python train.py --head_dim=128 --vocab_size=15866 --norm_place="pre" --positions="rope" --rope_theta=10000.0 --bias="none" --parallel_block=true --lr_head=0.00717
MLP neurons of a small language model. Each row is named by its layer, matrix (up: input weights) and neuron, and shows model dimensions 64-255. Each number is 500 + 25 x the weight over its row's rms, rounded and kept within 0 to 999. Numbers have three digits each.
A block is one neuron, or neurons of one layer that tend to fire together. After each block is what it responds to, as a language model described it from the Wikipedia text at the highest values.

L2.up2969:481539522502519505553498488517485487489500515498562507484482514523526498496455510457517443514510498462513486524489507470489489538490492496464496502478486506466462497487481513493507475522461458501508480470502407519464506437463519484486518499491490487488502507489507546472548485484490533481588533468461474476509489515504512473498492483490527488453536510455544488523458495528490513517514485482486490530496484487468497476562515499517483481487492526514487481482491519507527479496493482481523531449497533496492448506596517499464520489446498517499492527495507493472496521476542538530
Description: Association football articles. Tokens in football (soccer) articles, such as score dashes and digits in results tables, club-name parts like City, and words such as appearances and football.

L6.up1042:486526471485514535508483481509482450474561490528514522485481442499506482447459522532523484483441531543469481539481495487554469509491477535513504501520519482507495495538501504497514535531515532477480459533483516510500479455532524493499526477484532469501451495471473483466482469494484503490483526494454493507546499510487488527500506545516481510493479481548561497467508498499480465504501487502478512446506527518523470507504477491470483490508484502510489488514492504505518492471549498492528514495455502482531521540474551524489500544541478508511510501468485497504499534513474506523
L6.up2248:543473500506463469486558500481473499482539459472499495502521479502509463527516484507492544508487457478485466486508493500498526524528468498525538468510481487538519515531540457578528482468485513483501490498517535528526514485485488542517467506521489527522501530493506488471504508495470500531468526534492470496531494509470508468484473450461516531471495459476434502421521494516501457521555496519505526505550528488493523509478494479478509551496494504489494469477484502468513479529491493501498480516467487472521527460503524508475496472461499507491485482475517521456539477537514522539
L6.up2424:502500466476517449462488477536472500512513537510509489499509472496508498526463524520510448483487540478533489486502497524537533478482491539495518483502542511551502476463510486483529494492525548486475490489508500533468519495532557507534508532477534496503463497521463572474527476499492528460529500561470504471498513532496495543537516555492463502464476510509502493509456487517506469506479505479538515457486484491480505527503468450499470511466502542532505497516482483517507475484468572503511516503486482462517520543514545498522491522491482504528498472492501490491502487519474504481
L6.up2830:500491468492533456485522528528489494506519502433462467471508506526447501481493467494550480471531455503508511457498457488533476504526548498534486520465518449468496497512508505521477470507539517477502519580485469493516489488482484494484507495507504509506497516450482514509485453574521512504521526500478484516527520525513502449546486507484478493500525554481475473544503500507489541469468525559483529492512496487485513511521492476482522493519498502505486488550503506488469500517554520487530479536491531515469503508487464505469533545475502511502492478456534515465539510455530522474
Description: Before a number or date. Prepositions or word-endings immediately before a numeral, mostly "on" before a day-and-month date, e.g. on 28 August, in 1994, from 2010.

L6.up1124:523500441527539487491490507523507528499445488496496454471503543530482507494496513472502563512529501504479521483543495447514543467456507491515455528497505503501478504517477571522455513528507492498492530492509458503483479519504517476470549471495522470507493490516496528519510502511483517531520492503487515499477488540496525517456504480527484536522496536513489497518526440463498478515501491548519487471488507492532472485456477502471501462482486497472520492494472512452483502496491526514493497491509503501511502543459530538471483471497498526492509522519483464510510503494524541466
L6.up1843:504534492473513496514522495464535504489501456531535482461550490477540508495453508524502498536478491493476525518503477506521480503541500504480505516472477485469554492503534526517487494511497451505510515535514491436481504504476496495493531543466465578528486496463524513443488481470502510481544524518510511538502552415534461483492494482505483549512499514497491509545536521522474533495499531486505501484483510526480482522447535478486519509476490517496507486531459471461514476503502522530489495501518536526489504541482520553517531500432508532485477513506452487508484483479528474508
L6.up2335:488463476492474536453524507490489508497489513518514538503529486458513481511524517523491457483554524458520468488457460516529499527487461519472546547502538452480488526483517486504492490475486540502520511528503512470483483512457544489477523496509478509528464503529470533538519490484525508508423497512507525525500457526504455477530524537478521527510505499503470474470546557525531531467482457506485479487519497518481482516487471562470512494502498508459534500562484512513499526496543467540510502487484490471516514506504487509508499511498522477538475479461477487514517492512521502433
L6.up2808:491461515489492461523462500499481475478475484497491488482554523528458499497498545513498430500502507540490520468508543537532493518491440494485500473523530527507532526526499523496492468497465502521524528536504483497533539537488522502498523482512561468546476489457550473483474513548522504572510493529522517511473491516520506492519466439531481485500504595509515481498491531478456477514513460493510516490513513488511508505518493503501544484507470479497513437485516486472499478463513513508501514496519487517490458477478476500472511511499502522493507468518499451489499505494493474532
Description: Sports score second numbers. Second number after a dash in match scores and season ranges in sports tables and reports, e.g. 3–3, 1–2, 1987–88, with weaker hits elsewhere.

L9.up412:499499476473507521464483520512504524491497486474442549490504483505484455465486508508517472481504495497525484526487473490490503491477489477501503523478550523485525500518542541469449524515480433464511462485524527481507521538490499531539549509500515504470536487525532519513508460511541519476545516489482504523483516486509523506462500536495502491518498504491465493481489496481476470479501532506502469501490520508481478509495485492498528498519506524550494543505477480493492513524505524513510510495442460503470519475511501508525495493509475482440501504532520497476520517535465507517
L9.up597:529487525501496515493527556510498510443514483525498507501480503501542495544469513481481536548484467505501521548497503485516484475484526506493490517496485495464511481521490487479493482501460514488480514508522539469522479485508450527478500511471508513469476510525486516498498514462487479513493495506512555525494528468474481486499503458488481529518463479473447552478501503474503514477511520545468568480484499512491504530531483465551492532509524497504497515514453486526505501498522504517536475506499487457542495526514513549447472515498479509512503479528525542486457520477489528527
L9.up1052:498505496522466477528486508482457462493554482489530443521477496524460539508478525539537512509502529530509511490519469493488519477474516532488530484512521518457480489515477517484483508477525433481474555507504494495552543558504505487522515544479506528433490494467514477515475514504504465506501510490506496514501486513477459499533490504514526488531519494518512508452504484438497497497528488508505489567494515538524471510489512509511538466515502497506474505537542534506514511489525452485486509501547448477510507496486507461529490473514510473498503508487502471507466487485469503489
L9.up1090:481475482495508514489531488482502497502496479535502503486485545493493506534503500499527502515531486473500486516489496470528543508516490518481516452514493450477503506499448509485518482537511468508504555499508484508504504520500493505503487497493495490465449516499489525464534504477519513487469509527450488490490490481509472499525497494530550515464495499489522525456492487533530489524508509484529538520503522537506452511497527500490511498496478513529517543469472506512495478478456482432468528487530484493504506502497493494507480470502476491526493479526491508489480534486539500468
L9.up1317:470496507561475528489503527538464514507506513517489488476477500552479522560501521469473511537507489518480469491476490502548494492488549478523502511508503479453526525490509535457530530510488513476507467522467516518482505507469489500498500499515512507566477449483534526472504506550515531511491494496490494454480534485510481510481485514513490524520478515518490493479507499512505518524522430557504494499491533527530508475558485504493547519462517475517505525478490506479459516516465517471486517530521483453518472508526508514485485555487507481502484521487498492497500502497467506474
L9.up1621:486489467500477520492521465496452501476465517430506493532505524496455474428470487473533485512493524500493517490466518527470558504543517488487489522509458521506455500475534501512455518518545556490474520509506522453464489490452488533511512530484537481486538531516556541462477520490480477489448510504496500519524472450558493485495481504510540504536533488491518500485506468527500509513475450482487507509496547464480501513465525438466517477527474547486504510521501531513494531526513511469477496474492485507504456505500478500519516529534484498522484507517506489486508521559446514477
L9.up1813:498522471575529511504486467498483510506523503495490517512469535519444436537479514492470511491478469531557455486515516530516502514500494511481490507504541524464541528537505511515485519493535433505502485504517566529462505524486492545478533509497524515495481482549512495516462528519523465514514513515495501498453512518493471458478506474494465525485508498531530496535512515477493508467519511480474529567494433517496503494493508529562507513516548533476524511530480491452504496480448464518500503507540502464467493517513512482529493511533497503482510477535510497472507500532472507460
L9.up2033:480493519518441480541528525481488489527506515510438462494496498486477490529518505497467488521529500501539517477557427479485493528454449497517459555458549468518498507506498511535486480506533456487465462532479530472503517481423515461466487482479513537512488502514532469505486517497494506505552482483533484508531505511467491470480498498518503553534538475489452504503500481495510497494477471489518497520475519535501488517545525512498498444534475498485489492503526469506539476490492506490505491472506493517479491583479530487468522509519546486494439511514478515486527517541463496513
L9.up2066:478492536506500494524543503530490453471490522474503478514517482443507475537541543525487552498472485479483506511483502510523483516494478485488517444518515510467461492481482518487509513549536509476477539487529468487471536496482483507518486462486472530521484540524486447497540543487481495495483474524474491500479472488516493521500514488513496479519499502497483509502511525500479537513501540475432499448484520508496518493493516517486532499489475523487480483497493512472528481493525473504491488503500509536508551510538497486532488486496484537455540530470472504490515565474472423474
L9.up2488:462503460500536433514471493451481507510472491453449532521488546512495463487481525535528557520545467466510497453499509457486498525511470498493523515470490481498514478494461463473534498529480483417501455502477512488492526520459475532483512503495496503502466500486482512511477513518487459466498482492499550497492458513522483498499509529482511550474496494547482481490508484529485485511490540501477476509513472503487535496552504462539482461470442543535509517528476472496477462498503525467529519490493506457493498472546483504522479491512538500521481481512502520479528508525544475534
L9.up2490:488466515512488495486486516479555496480430463509470459451492520538473506498476498518491491481509482509502487492509475534501525477475520481503519517491548485487517503518528480502492445520497503483468513507512505488504513508517473522470506461493448518442494501471508483515468519516452537506528503486468519498487505459507471458468534432483507514491470536552510532510498514516541512508468522547504523557497489523484509459506485528520492499515510566499473505528483507522560494468483528455459471490481514527499546529493491551533540475478540477508513532484503493448505478480516466509
L9.up2552:533524527517491517458460502499531523484484504474495489478532517463493535487447500505492464525505433506537520481506469514538507528523505506491483471489507497487525484509506493477546498484534520526503466501471524484463469506508499489527471448510499554461454469534531487534492480507465542499559463537485494469482524465520514532485464460488522524532503495489499572494503492504506543515486560487504473499497479502518492545500475504519495544491497519537516523535520477503494491482538488503528473471505480495537510507514491471553467496536503465508556509525486520520498498449436468535
L9.up2716:479474473531524490483525493457475498530497461482515493518511546496501432523473483517462523489487523512508516441483477520508508498485490486529523472487533544510491475533518507527522519490516496471494505505501489452479526541484498496487462496481546448456491507490541454517445475517517482487525491504534492482514497479519499486477537537533485463496498544466473501484515454447480495503484469500453545543510554494460495517517514550478482469458433501518511514497467478482484530501543506458492521464507483517486467499505492536501512508507487502490480493493486484472547518549481515503
L9.up2771:484503468504494556521460529558546525502505519476523533474488530517526458512496478485524443508504526484510534497528535485527525473540535518475528500457514480489494489530512532487454511496501487492477514485483551530506498496531523506519499483511457569446543518515508513490524514483516520477494472513452509509495509498529535507511476486517512467466468568501541446469512496526517518494489464521480520475573538507492545474544467521497530510509485495503507538504494459547507453489524484474491502524516505480513476515516503522538477511494479503455510520529491514533488550497452522491
L9.up3056:492530514506467498494510494467544482480449530497540534503510501548517461476550512468496452553461492503492455479504499552490507534488504510487485482514500520504498500467461555474544494484490500508508517507490535469475504508465515556491475508504483494509444467511529452543511489475568515475460506463464480533506479501507550483509562498516508532498489478540543490501502486499511521525451474511492514532469519534520458510442462476514546471479486475493505476489505529502522478538504484466485523550525467479513500512487543518521515455513490493532511484493467524490468538444497484541
L9.up3065:504507478509511503543481499525518521454456463526489504540532480467468490524495500513524517521493551496491513507501496535536504484503451478506489522477491562499519491497486541525518515512489502492511486529517476492504487510527486510515510500489529532518442566518467461511520516523550442498479519468499514500474499508529462469498527487524521471497496496518462478500468464531493495520515499551494496500483479561491462501544478482512504459487517492535493500532498495492475474516513503510517512495499481440470472484532515469493486528500524484499446524463519483480488510554510493500
Description: Numerals in measurements. Digit tokens in numeric quantities, often after a decimal point or dash, before units or percent: 2.1 feet, 5–10%, 150 sec.

L2.up2237:475483509518469488465441502492536489498433536478482444476534505524505511520487488522514440503486517487500484527479532484497463461494463474472480461500500417515469468501502526482514497492485465488508517542512487477532526502483523482535550513531518547482528540490516486518492506483488506502504472490519492516521511486457511493516500502507488478542574530523495540476538492480482542514537469468464523506502487501438472497555506508504442509505536501522502513502538489527527479497523487478476458489519439507512539514471438518525463499494478472525497466488491518488474528450492530525
Description: Mid-word pieces and "of". Fires on middle pieces of split words (inf-in-ite, dial-ect, trans-m-itting), on "of"/"to"/"in" after nouns like sum, average, population, and on table separators.

L2.up911:501521438504508502509504511513529522510469505488530467498489421496480482524512458509538475535519475534492461515475497489482477522495513478521510502480540497496467512487512483506534476498454508490480515523472536502534514562472511472491495522480547479466481506471533507469527507477536491538477500500502505549512504509474535487470501515521528528483508517498498459455490501459509498513496494491475529513507507506452507534535520476497492522476489480508491519506495484502504504497522514554497532546476505506437547476490532483516484473494488479499501492503522521491509493503484505548
Description: Predictable continuation tokens. Highly predictable next pieces in formulaic text: census boilerplate (total, per cap-ita), digits after commas in tables, word endings (deterior-ated, Roll-ing).

L9.up217:537517500482526464540552482500531485567517520517511488511483459521472476527534443496535534481509490502493567515531484481568529493453501493454471468497517480518525473501481487499455481501499511509543509493475511516472532459480486537552474490513506455523497534486525495522537522488522457485482515477458490488487514515519485536544488538509490525465516529504537517545493542517448538517518502490567531468473516481492485450506516457459459462506502511512444480489479551509541535512468505464483483515517533489501463510490514498517513472507524493472468487542472464509491479519489482547
L9.up241:497470509518506486512522496504462522500533547519491542480550559513474513474536509516505551469515527502454491495472482470454526539525492527504524484520518521490519454510492492475510494541489531522528510456512524461478475516472506493518473532464461478523502542510519469447507488519517505514488478486525504489492513503502501479492530527517503500527507457524517496500498508504507487492500526501481528479432471505492514480450459494464524450510533508501488498510464481527494492495505536454467521494536477499497491514516526481509471456493479516437505541518494487532547488467513553492
L9.up432:537501515478501495506510513527500527499470507493496521514494596511508469489502544505496459479472513519478475471541476486494489530548520493481481531482500469462517516545502486565504501458516516497501508483491463485504475477478508498524528518504546454479499512513472501487504489523483493517501483481489514482521532494502468524520449516494512535473507499499521498553432512485507511499489513529486516468513487480497447505535503460520540514471479516540481499506554506521478502522496451496514537503534463513508515480460536518491498506470454498491504485531524505510539473509521476493
L9.up509:501498477516504496552464523524519483514476488484527505500492511509475490482492492520470520494553499516491489489519534481522481486460491490515515500501501495470489470481450496472521533475529566516499506502496540495476487508492495526518534533482519470467448549499529512522533537481476508493534490507446487481491513540474493485510473474494527501507502478506516458511518453489465521519512527477503507490482506477538502506499481476479503523483474522533519495489448505479517497534472562494516495478485505502497459494484535540465481481522522502484483482495465495514533540545502556500
L9.up645:492490472527489530560517486514489500483517486467462499526497551517534489489508535527462441455496512474462469472515485496496512486489479525507509494490532514485470469574453500528516499490506523483544545460520488500549522466486504495520479476517481466466538492464478501517511468511516502477465460535433520541531516500491492461483503480545503534470519471510475509492522528474520504520472461497545449486517509493510513502451528529467489524515495514513476503536478523490537526480491458478478474509469492440545507500524495487539457488466481503515514521513504491507498521490530456493
L9.up701:501495468542509500521536553465517470445530505467499492528522534521487513455519501502472501490486512506501494490501488454502486484514484481509485485487523514468502497502514501515527528556532489509534524485513487491552537510498446494506531523489507496465495538512477496506467501504502497519510523491466513538472475478512448443515508469524491548483476468523518480498477511541491495531532501512571447440495530515492489483513477509509518513506506526522482476485435489469462506526524533510485472486502488524518497510513529490515490496508466545507498542459476485541465512446524485487
L9.up757:500508504509516467517509538476505468499474506499513529502489515493500510498477464471465515498507471476446464546471448488555457530512517507484470504467528525490519486494471504476519484517481521540457501493511495504488528511493509494502502485510534458501509500529491517467510492470509493487499514477452474517455486533481488490493529513509512467484485511522487477469486522530527495493566539462516538478449497484549477516507514503513483479487549496537531509440549476476540454536483484472482479476523545519508492503507479537536480449502498504521528520477490451518515486481518573465
L9.up1200:499487508510500495506470502482452519523506484481540498489469513516472538459478537504500552516472521512466512497520504474487456529512523513482498520473508500483518484471483500502489530516497494514508495445519491482498515489477470472522514484512495495509532533492514539463577499507459439481487496450510449482515521489505505482484484520504488513507545527519492482516517499479518489521512450500501507527527503482530498510470512526499521459458483449458477512489511571498514507484512468487521541469546512525516511522498499500483500500528461489469521475511527516468496506487522541490
L9.up1227:542529487521549498508468523516498484483480503467500429498475541498459465514514498511516454473471447475497497508492471479512494500512502540551513511487537502460480528524511545513476510498526514512497507520484501551482462512498527480514496482457488503446544527517488481503509474492512538515543508495482462520503508524497495502532482489542468515493521502525481456508479526514522468524517525526525536459474535514465502463488498474541447500461507504533548451494534537527485483493470487560537487499497489490511470512481505534511510483496553513484470508490518518470517465502506549511
L9.up1510:528470472505553507473503514488491533489490515485476513497472490504509490465513518526491542529496470501496462485526484462495539546448487505480552503432506537515502510521515524498512490514493487552498491523518467500501485492456537520552492519514498477465474478489533497491559492463485497521515492509522517529533478515482484499528540572527515459498504503503510490474487529487497519517511499474487496451475484515515488507476504553507499512479503546524522496464481501476494496491459508510508465507527517518543468497509516495518525454458511473508493492472513490520465477536490490480
L9.up1583:500498467529492485492520484470489442519492520484427488460518493504525509443501465513472504527494497467493508504534488561447504491522495500500518543494526498486501514509514523480523485501522518494537461501522473472497531536506457468528494559488509493543498487520440520486507527512473518452524456521488507499498561502461528521492484521475505521515520458521514500454493517481493497480518479544506503468501452487475473520495544523496464491483516555464474553487524452509502495558509524499503525460467488496512468501496485489484497490479512486472485501537469489433522497479498480529
L9.up1690:496492502491512546511540506495496500516531476476521508537529495523517489488480504476479542493533510510502506513505534466453547523499500508492538498428545553461507484505539507530517471510527486494498557480485459508455491488528506506451502482499536487523509497506466498495489505536501512516516475488429494510504511508451549498516491518533530475501532522502494525527503527502491510510513508494482524478497516487482510511504461530492532531517537497511502443522509516472494494480526561489519467510528481483508491501523512514504496468453510514500474509486477497531469486458471481522
L9.up2281:500518482526454490507514473470472507488527498503495482481554486492478506493533463514498463541542536562469489504525483495504496536526479463522480543517502482456523511506515494473479515532477525510509498489546426465478505511499504489510492486524516529494485482497445496497534439495529504492508544484501477530513493496542500520471517501508554507472526539523503447517533531489459494480506494469471471514463507449481470490512453512508488486490509523528489515494491518495536502475504474494454489503525477514498451491459452489538502478445488576477514474500471480540492515471538483565
L9.up2496:455477502460526497522514446493521480501459520511524559523512483514523521531494514500471540507501478516520517485499510521460500488523467476518498503519508489505528514487488477505542497513516518505496517483489505503499472461511504518501487534471534505486514503489480502538523465483444513491478485507507481510547481504468504476498473486496489509486511488512470496515483499459526491521506520538465557530522508496481483493505463456493511523529508537531471487538506508508493540487511498513503512477480488540521515465527484493477497441509491497476494490522488463516516480513511461482
L9.up2599:556482494484524501491480489487513495530484533521488530537521484516472485470515509478496522532458484495453522516477504489485484518529524464486479478517543529495512485479477516506502527506482472526512502496472515475472510437496485500472518511496490493547490485498522477482498478525533471548493480497465521458505496503496500492476475543502523502475464546514493513504484491484500508451526510496482525548454507494521491486494512478548518530524506484469501474508449460504513497507538534502532513475529515530542505506498485460481461536517455547515493512515529487434471502517489504492
L9.up2634:510509535476524489479513504477518481487453520445517511495517516490515547505503505533509541478508451492553458514535523514503494497495444515488503528470486438466482538471467475493530487520508485498497522494523485535476509461517504517488509501496499491496517507522504465463523504495513534471519482528456563481486519469495564510503496485515483530560523482487501510516484477513513555486528502541521548514501541475480517468477495491497534505517469525504485523536506508487495489535503538493524529446459548503465495483535507550518473441511547551499487543482464489477516520482496466536
Description: Match score second digit. Second number of football scores and the word after them, in results tables and match reports: "0–2", "3–0 victory over", "3–3 draw against".

L9.up178:497500547480510476507515492516540512528504488471511458530498502473498508544535490464523524499484513508462486511496481534471460518480507475478529495499486495535482476514525431514492519473463477488491468478512511484506478484442514528462473545462500503506501534521485493502508495551504539504515478434498482532511530448456529527482577451521499511493476539473494452488469492536474525530526500526535512511515513547467490506495495497490470488531537513483498561501492474516456506488558518477518496522482495502471515534520545506508512492481495443534494465479503513494478528461506465472
L9.up258:496499483474490484489554487507508521516564509505492478528525487513513519480490483485430508481505432473503480493476484546513503470492467472543496499483500523506528516489506479490505548497534522464522508508484515493550478483472508486506497470498497537512498481503509509518482464486505518486533582502499486490510516508460471480537478478455472522509493530493508522486488435528479472472478500550510471530459523530535521500526504476507526505491552501483493473500508466485487521518470471481504501503511495514532528484484502519496509507480504524462486526485494509529548472498472473560
L9.up663:525488533496497445527506510490504496477516484480461507507465525481475474508525528486496527489505491479516499516487542502509504485491483502470487544493542525512531521543513508501499538523469472483538470504494487446475499449496542491471501508522468468478538501556514503547483516545515512550479458483535514469475478506486517517499507461489500443489491504488527523502477523525508511451525513500472495521507485555485497490507473490510480524506482520504476543501508506505528531476516488490500496513507514538465469483501470509481499469482508485507520506513518516534502529493486477495
L9.up723:479474498505490533437488508493500522510525512498465532466487482519506469498485510502487492509466476465519475496479511540507473486446470515474494511507565549512545508504477484499505506499522493478509549546506506530508531489531502530516525513457507552498504531477483503547498494543532518525541518481468480504488531485493487515497543491466492533524531522497489530443452475483540517441455524501498500503497511492485515535531518481499499512491475509474488470526503516493503508536477547523524492530485499527538479459474530511492540509491486514533517516427495516501513486482556524488
L9.up790:484493458509523488513496531465440475492509461505515530491510520506511526495515479493506501482515504496536460524466475504495463492483481528485478513531515492510489504516499484509521519449506482513489525507502507462480489477471489545479462528537541475523489481525527465507483507526485508556474500510475473533504491517537497511488503503493487509502530545531549494490506453503517500504468524479489472517518520476482505463525477539532486485465475491528498480515518488523492506509493489460536528510472474506507468532522524512494456496484496492505495479529470511499502508497482437467
L9.up961:459482520538505510538509481502520509489462490448521507507496504438510466536505482507501486487471534539476461492511505477461492459482483494535507534524525500501513515501517506486471485456483457496502529482537502539496485532518450507497472513509510513528504480488494465563488485529511508505538481538454492538531515493528530479507481492460548560513513513485490489511503491449569482517539481517460519495515511495494505502519528481515498514481506500529520527538476450507482496555488513494484490533495433525490458457467500502499497485527491505498512523501474458513535466523515497503
L9.up1054:493491490501476475509535489516502489521481532491471499473491520519526523533500474515451489476526457468496509477486501504499489494513485490514473532528456505496475504526508525481489495508543527469438522482506464525486494524490523468465513502487480517503455501517476497472499487539482552489480464488511525526550519464526484542494451479490520497520486504475484476549507508503491494499488492479483483504530504510465493516511508498505461482495472493527519493487447523501463493494522530482504482534542470514505490523460517528529502495473499498545514477504452481514513532529485532546
L9.up1089:531445488492532451496511480441515491500500501506524526481522506504496501528487505494498524487510563468500483508471518486525444473495514499517490541510513541527463507466467500489491528460498468476488512487494511533499518480485439544524482473521515459507502463501432490500521513544522526515471486493511503507527490469534491486478492497503490479508508492498509520551480507523522539493533504517475500548442489500494497505551499496544519455511529481519521549530486529541504519492518508483489515478495522538498458511492473502498476521536515447502508513496502510496509535507528485507
L9.up1240:515536489479478528515498474503465486521533480523505537497539488502483512500524450491489486502495467503509466485516498471459469522499514453529465519526501531488540485522502497501516497495514511480521480495498513501497483448513505531503537480455490458476483473510482493496480539526508513498487526496519547519475489526491540493494526481488512483563502527475471483497519547490494489448521479514504551509506525468511519479516514461518499475450468511516532460489488479489518514482479483474552476520495514500500515504479504485502512511483511467525456557512519530519518542477524525526
L9.up1484:489554476483520493483529512515528487527511480468494537506480455515553491520520428500515494520488494527515550514489535515482461489541499510485503496491482519530491473492544431456463477474503494504551493491505506464523539441499501531527499562500519476476507486478485485532481468524495466520451494517504512540511512499523477501522483510503498491499507496483515506459480479537469461480540472530530507498492515484483477470522478459483499505534480453470525550552467505486497494480435492515515502524508506495479533560486531466518533524459506475534480454497504507500505534516526491494
L9.up1499:522501492491509456503498477482544495523498533550500525559472531492499501517502512512499531482498520528478468520468505490528476451451438527481460512477504494520492499515490530497510483509449523534471460478483485527504508504521508473498502489465534487540512489529524485579537523514545446506531496467497483527472493475520460519546541482483509513487536517498465517491502501527500505491509505513510531509536536453495497530486523534521508492481489482527539511483523564528528529498487472510517484546525488573459533478464504481539525465507505460526513515464523506522524497474509499535
L9.up2019:560498485491497512515534562540502533485510511503479496512537526515503477515500516515481467538482475464466502499523519490486540482515526500485498535515482504460466506499515521517477507482534496467540473510484467468528511496506503523491487523469511495518478526485504477526475500538524499439520467455532473467530466525487487494483487467489510496497489496474478501524496512477461489488525459474522519485502495498492495469480490522475516528534527505519486524508553499470517539482531531507551486520486441489462517503502542478503498514492517495460515545445484511478502512481554535538
L9.up2393:537471474489452519518481493507502500507505507511511512514525495522526482502478501471499458504480487461509461516493451527510508490459501541531530513498551526537488458465494456485487453498530536476499548522492491495508465491499526529430493482495551469506487511531535465502511492508507511488533466502516552504465535447511540483499438492502554496540483534478514480494474512480527477509466522499499500558440493512491480516487510490469479486552472479499493474541459510480492501521480526495497522518451474475512496502510530461538496495556539481524497477471497457514509499493528530499
L9.up2438:498514525477465543486482517480508490507478542519515499550518491510490472524476467480506462504484520538506503485506514498504505483496511497531442565514497500525484521467490491513461546532560472485547517505509488527517501512483503490473531535490457502550505519507474493491476482511491550507501485504492497547512505485493440457474506513542480538549473509471505526481478484510527465430484511524540482488501467501505515543475524492444508514474511502538539504513479473477536481522481489492528473526509519524475476494499518477509485490483466516521516519510484492517523451491488562526
L9.up2585:536483473507533468525466472479528558480515470492496497527462489487510505468504504499518594529458509496496508500498516542475478509494460521511519536543434485495525517455497504480485526478454500478521453465524529491536485487535515489515495500469506505500549487513474516494474516551498495517516454506495524442530520457504485498514526514527549486495521505503482501445522498481531530516515553489508488486487462506472491497521529496507486528497514534493446553495510511536479520500544495555462493468500485515496484479495525512534509491489468471475445490522531493512503514521518472513
L9.up2790:493490505485526483467479509506478483517483521533506463467492496483504549486491502491470452487499511535497478498551461488533472507498496495508478502490493509503506485506486454468529461511514421519545504508518487514545515514478457496548515491500486493491501473473512499535472475532519475498510480495495482461500531491491536521521504555527517556522514559480537500538468513543490519453477496551438524530452507496488564531521454523517537502462539514475500503506499481516491481481477459514476514532541476537527468496518485504506512487528478500548527487503468550483544482463534542498
Description: Before-a-number separators. Separators and short words just before an upcoming number: table pipes after numeric cells, "on"/"on June" before dates, "(" before converted units.

L6.up364:491539493515455484521523463497471464522511493523530463500535514507516485514501512512483450508515511506483509551447486530497475509482501528503503511490498484473499537476491471501514484533483470510484521515504524513554550488494443526486459506519509496492481496467499461461532525526492506498489505508504536518498502454482531472541496511493494535487521489520504516460484516509492494539467472437533504527516519460488525482551491513503516485511479454467499435521476500510504500502434437523500532510523510491543499467454503487510513496526510492487447468532552503511526532516520489510
L6.up858:487516501499539470517513474482519453523510512483477480467528504502473494521489462504493466499531484494484511486490510481483489470493516533488493517503506452503501481490479514504495469515494499530507501512486513504549518505484512531490487504488465491484463503488508493458474486518506503517465543514460507506504484474481499490492496483513519524504464501536471551496517507474480500526501521484491514506525526488489474472547506477484498480476515477443512517529487521522472492518484532492496552505499503470525523465493525458517510520506521506488480474493541504469529517552447497491
L6.up1497:487470481549481469467453503463481498451507489487513483527507547475492542480492482480464538488550509508501507529473528519486513484511521501478518523472495481517503500520456568548577443544448493477490486528454503480518502494509524474513505490517554505514508478499526486486503540493538484518483504500510544494501509512537481486502489515521529510488503487541508501536498523485512454479562520475501477529502466468487486473505515509503531502544514492493494484476459514445518494499502535533500496534516488507560482495532525498461508517490508490546529459464465474505518463488516479534
L6.up2725:512504496542484477473489513493534490484486479475492464512514514506518517539481508545506469492467514532479508547467530512519486476511514522500503540500487473518502506479495496482503495515502504459510536506510488541521508472496493519507465493529476518483476486524522500527512460490522516572485487509501546495498508495515493499486505534528512499502521469528491472453494484489503501507516452537498559536552453472496478491546484496433521520513515484502510510516494454510504463498481454494501510504475467505496504456485499471481521489474502488478483502517503508476539519480465491492
Description: Quantity numbers in prose. Fires on the digits, thousands groups and scale words (million, billion, % of) of counts or amounts in prose: 2.5 million troops, 140,000 wagons, 150 elephants.